{"n_layer": 10, "d_model": 256, "n_head": 8, "n_kv_head": 8, "head_dim": 32, "d_mlp": 1280, "vocab_size": 6738, "activation": "gelu", "norm": "layernorm", "norm_place": "pre", "norm_eps": 1e-05, "positions": "learned", "qk_norm": false, "attn_scale": 0.177, "bias": "none", "tie_embeddings": false, "parallel_block": false, "init": "normal", "init_std_qkv": 0.0312, "init_std_o": 0.007, "init_std_up": 0.0312, "init_std_down": 0.007, "optimizer": "adamw", "lr": 0.00102, "beta1": 0.95, "beta2": 0.99, "weight_decay": 0.16, "lr_head": 0.00549, "warmup_steps": 277, "schedule": "wsd", "decay_fraction": 1.0, "decay_shape": "pow", "final_lr_fraction": 0.1, "batch_tokens": [16384, 32768, 49152], "seq_len": 256, "doc_mask": true, "z_loss": 0.0001, "train_tokens": 312800000, "steps": 10581, "dataset": "wikipedia_en"}
MLP neurons of a small language model. Each row is named by its layer, matrix (down: output weights) and neuron, and shows model dimensions 16-79. Each number is 128 + 32 x the weight over its row's rms, rounded and kept within 0 to 255.
After each neuron's rows, "fires before" lists the tokens most often just after its 100 highest values on Wikipedia text that the model never trained on.

L4.down619 [154 134 108 173 163 106  57 150 187 101  49 157 123 120  87 123 108  63  57 109 124 106 157 125  97 130  66 146 136 152 112 117 173 114 103  86 141 136  53 148 130 106 102 158 149 153 123 131 178 160 107 154 171  99 116 174 117 100 153 146 172 174  99 143]
fires before: " |", " |\n", " "

L7.down628 [158 102 100 153 111 143 123 123 127 164 182 133 128 136 145 133 101 191 158 163 147 126 140 140 179 105 162 110 152 137 143 150 134 109 154 180 113 120 103 146 212 114 136 165 163 127 130 119 111 135  97 121 112 159  79 162 120 117 161 172 114  86 116  71]
fires before: "|", "-", "–"

L7.down437 [114  90 111 122 172 113 105 128  60 120 112  99 146 117 152 120 110 110  99 140 110 128 140 123 151  90 161 143 129  88 123 144 157  94 132 163 116 164 136 107 121 120 161 147 127 147 101 133 171 168 153  87 125 148 114 124 125  71 158 168 104  69 145 192]
fires before: ",", ".", " and", ".\n\n", " in", " he"

L4.down332 [ 89 100 140 150 174 116  83 110  61  89 139 109 149 140 153 223 137 128  91 120 133 133 122 115 158 139 122  74 127 130  85 142  98 141 118 126 191 167  93  95 111 158 131  88 108 107 119 105 133 119 119 107 150 122 122 143  52 189 215 117 114 133 155 132]
fires before: ",", ".", ".\n\n", " (", " is"

L4.down208 [134 115 136 121 123 152 148 159 100  95 113 171 134 117 137 166 104 113 165 132  81 150 107 176  91 119  51  95 113 114 113 155 128  70 162 175 104 140  73 146 112 161 116 132 104 131 109 162  74  76 145 174 204  84 115 113  86 125 119 137 163  92 131  72]
fires before: "|", " |", " |\n", " were", "ov"

L5.down664 [133 142 140 121  95 130 101 117 128 116 123 207 145 181 139 160 108  95 109 139 148 122 121  94 128 129 116 118 125 115 131 130 147  79 156 185 107 113 193 183 107 107 207 148  99 124  67 137 129 106 135 161  80 124  76 146 112  89 164 109 165 146 154 116]
fires before: ",", ".", ".\n\n", "\n", " |", "\n\n"

L5.down474 [ 86  89 155 112  96 116 123 176 175 138 102 135 143 130 168 137 104 137 113 146 159  98 104 138 128 193 142  70 137 113 104 151 183 102 118 135  92 121 136  93 155  90 153 172  85 104  96 141 165  93 107 129 202 181 130 141 139 159  92 157 106 151 113 104]
fires before: " ", "20", "aged", "19"

L4.down845 [167 167 164 145 138 157 110  99 191  95 185 111 123  87 144 120 104 176 138 150  84 132 115  55  89  71 145 139  84 135 143 138 114 185 170 120 128 176 129 107  81 149 161  89  93 157 206 104  61 144 127 164 121 109 118 139 157 125 114  69 143 155 117 167]
fires before: " |", ";", " |\n", "m"

L7.down1034 [132 142 107 118 138 163 192 139 179 126  93 168  84  66 105 110 139 136 111 123 146  89  97 141 146 179  66  98 106 149 119 126 145  53 123 160  92 140 127  58 147 116 100 149 187 146 110 157 121 125  78 143 106 146 140 174 177 116 109 170 120  91 166 100]
fires before: " ", " the"

L5.down240 [110  95 178 132 144 100 102 136 132 124  61 153 123 139  98 114 188 161  80  72  86 104 101 168 142 119 141 116 157 112 131 101 109 154 152  73 141 131 164 116 151 122 158 132 177 152 117 147 127 176 128 105 172 176 120  62 164 114 169  96 177 166 158 128]
fires before: " |", " |\n", " and", ")", " ("

L5.down418 [142 146 130 117 155 175  74 198 153 132 109 130 147 166 117 103 178 129 135 179 140 105 127 119 143 144 106 119 145 110 113 161 185 127  76 142 106  66 117 126 103 106 138 163 169  62 194 143 133 197  89 136 171 128 100 168  90 133  79  83 140 145  78 153]
fires before: " |", " votes", ":"

L7.down897 [154  84 147 128 108 143 128 121 108 109  91 163 148 169 189 137 162 149 156  92  96 114  74 134 128 146 106 187 120  85 139 123 138 140  87  92 106 100  93 136 132 117 163 211  95 106 131 128 115 102 120  52  80 153  97 141 139  82  93 134 105 178 109 130]
fires before: "′", ".", " |\n", "″E", " to"

L7.down824 [110 142 151  93 165  51 131 158 140 129  57  99  85 151 133 105 173 110 123 102 144 155 107  85  99 128 107 156 168  83 111  99  70 104  97 114 164 129 125 101 129  93 121 150 117  92 181 136  76 132 151 167  95 108 105 220 197  75 173  84 124 139 136 115]
fires before: " (", "-", " /", " "

L7.down97 [ 83 151 107 161 149 149 113  79 144 151 161 172  84 147 115 108 204  86 138 121 132 160 149 161 178  83 154 131 145 207 156 113 173 123 155 142 155 134  92 181 171 181 157 147 138 172 105 139 148 164  95 124 128 141 136 167 140 148 148 189 146 168 124 103]
fires before: ")", ")\n", ":"

L4.down542 [131 112 131 116 121 119 193 149 100 140 167  82 176 107 118 138 142 136 202  96 114 105  94 130 143  83 140  91  38  85 136 115  89  69 124 152 135 141 160 100 147 146 122 177 161 134 110  90 100 162 131 132  68 135 108 158  91 155 103 164 119 144 160 142]
fires before: " ", " (", " Japanese"

L5.down995 [ 93 144 116  99 174 123 106 142 144 171  60 137 187 138  82 126 130 160 131  87 163 105 124 107  95 106 117 125 120 154 148 155 123 128  98 131 120 100 118 174 140 129 119 189 177 128 127  83 144 159  99 106  90 162 135  43  90 189 194 125 148 143 164 123]
fires before: " ", ";", " |", " +", "19"

L7.down276 [142 140 128 115  90  86 111  86 147 135  87 133 117 145 149 106 134 111 162 148 113  88 165 112 130 118 156 125 139  82 127 143 140 103 158 187 107  79  73 166 110  81 130 176 147 136  99  95 128 148 154 134 139 128 126 123 134 133  99 105 106 157 116  58]
fires before: " "

L7.down1013 [120 105 150 123 152 133 101 116 125 159 145  81 112 106 155  93 147  79 111 144  88 129 105 139 124  58 136 173 225 119 115 154 126 116 104 124 101 152 113 132 182 180 120 155 106 149 159 164 127  77 126 120  66 138 177 141 182 102 103 128 106 140  78 109]
fires before: "20", "ing", " of", "19", " to", "18"

L5.down991 [114 126 152 104  97 170  83 137 126 123 130 116 159 138 150 110 123 109 121 153 101 191 130 111 141 106 155 135 136 158  49 123 170  79 111 137 116 102 188  77  93  83 123 146 110  88 152 199 159 118 105 153 192 144  73 137  92 166 115 116 113 199  70 111]
fires before: ":", " |", "\n"

L4.down285 [137 165  94 204  64 107 137  74  95 193 118  98 122  93 197 119 100 165 156 154 113 119 158 124 134 120 107 109 129 149 178 144 122 134 182 161 103 141  81 141  93 142  72 138  66 103  94 119 132 146 110 138 102 128 138 132  82  51 110 134 178  54 138 141]
fires before: " |", ")", " "

L5.down890 [125  87 107 142 131 104 157 146 173 124 123 148 123 136  43 150 118  84 123 103 130 164 121 111  70 115 132 127 152  98 120 126 115 117 106  61 146 134 119 146 137 132 124 118 151 131 144 127 196 148 111 122 128 135 107 110 119 180  84 114 150 113 146 125]
fires before: "==", "In", "The", "===", "A"

L4.down235 [128 154 114 133 227 103  11 104 147 117 140  32 140 120 143 137 112  78 105 127 131 112  98  92 105  62 129 119 174 112 119  76 111 131 102  94 172 142 122  92 161 134  96 151 157 150 132 109  81 141  85 109 165 112 134 100 187 157 165 122 156 126 114 106]
fires before: " "

L5.down967 [151  91 179 136 195 114 123 103 114 105 116 197 175 167 195 150  89 123  96  94 120 140 104 140 173 109 107 149 149 116 141 119 191  88 122 153 152 130 114  87 103  53 139 117 139 150  99 183  98 188 140 112  99 129  87 163 145  96 121  78 177 182 132  84]
fires before: ",", ".", ".\n\n", " and", " in"

L4.down1190 [126 183 104  93  86 157  96 149 134 107 117  81 131 149 126  88 144 115 125 164 174 120 153 122 135 120 145 136 181 142 108 119 148 117  76 123 121 139 183  84 164 185 122 112 123 158 104 194 144 164 119 107 139 108 114 130 117 181 167 152 162 107 173 116]
fires before: " |", "|", " |\n", "|---|---|---|---|---|\n", "|---|---|---|---|\n", "|---|---|---|\n"

L4.down918 [159 103 155 120 203 122 101 116 104 100 172 161 165 120 118  89 169 111 135 118 109 141 138 115  86  72  69 197 144 129 155 144  86 125  49 135  77 110 157 125 110 100 115 105  89 140 149  92  82 110 140 193 152  68 148 106 198 124 147  86 130 164  98 143]
fires before: ",", ".", ".\n\n", " and", "\n", " "

L7.down806 [ 75 169 138  76  92 167 130 124 131 106 104 204 155 143 148 149 101 129 174 187 184 149 118 158  91 129 151 116 198 118 153 161 138 151 153 146  40 130 153 144 123 146 116 164 145 145  70 108  99 173 118  84 159 158 100  84 137  96 147 132  49 105  97  66]
fires before: "|"

L7.down1182 [182  71 132 144 107 101 109 116 135  85  86 137 215  99  78 182 211 142 106 179 149 107 164 137  87 132 147 166 179 175 131 171 122 110 151 157 130 125 149 116 145  97 121 132 159 103 123 100 113 116  91 170 132  90 123 197 164 104 121 164 106 113 169  91]
fires before: " |", "|", "."

L4.down233 [156 198  91 174  98 101 126 132 144 107  82 110 120 134 103 109  68 108  64  75 111 161 156 129 152  73 145 255  96 179  72 129 147 139 141 152 170 100 162 108 149 141  90 158 161 175  72 135  78 150  66 147  79 172  76 118 143 115 126 104 154 134 137 150]
fires before: " ", ":", " an", " |"

L5.down226 [ 91 128  84  65 148 100 174 197 165 125 159 103 142 111 174 143  95 105 148 111  96  84 138 198 178 206 152 102 124 127 121 108 102 181 189  25 107  89 129 118 142 140 134  92 160 140 106 107 116 121 132 149 107 129 134 142 108  86 116 151 150 118 150 125]
fires before: " ", " Best", " W", " Sub"

L4.down130 [139  92 109 190  96 116 123 159 162  50 109  98 161 157 125 183  58 100 141 121  85  95 155 176 166 146 107 128 170 112 140 123 106 139 131  94 135 130 132 216 108 120 134 109 160 158 121 119 173 100 128  88 162 138 106 158 118 142 173 132 142 115  91 101]
fires before: " "

L4.down936 [116 125  65 137 217  70 103  76 117  93 156 142 126  99 169  97  96 178 101 159 124 141  74 146 133 130 145 100 118 105 168 117 174  96 144  96 133 143 123 160 129 110  84 166  88  61 179 158 108 105 152 160 112 143 136 104 130 112 107 167 116 100 165 172]
fires before: "20", "19", "30", "25"

L4.down989 [158  78  58 142  86 150  61 141 131  93 135  92 136  99 119 132 146 204 141 190 155 106 110 156  89 129 152 113  94 121 198 115 106 126 143 136 143 169 101  98 125 115 178  94 116 154 189 192 130 145  86 103 104 128  70 177  81  73 106  96 104 161 136 120]
fires before: " ", " —"

L5.down305 [134 128 116 110 101 105  85 165 100 161 144  94  95 123 131 134 123  92 141 139 113 148 148  81 169 149 172  92  49 138  92 150 134 185 104 159  75 141 115 112 109 150 168  94  82 107 171 169 135 117  48 167  83 119 117 153 137 142  79 118 125 128  91 182]
fires before: " |", ".", " team", " first"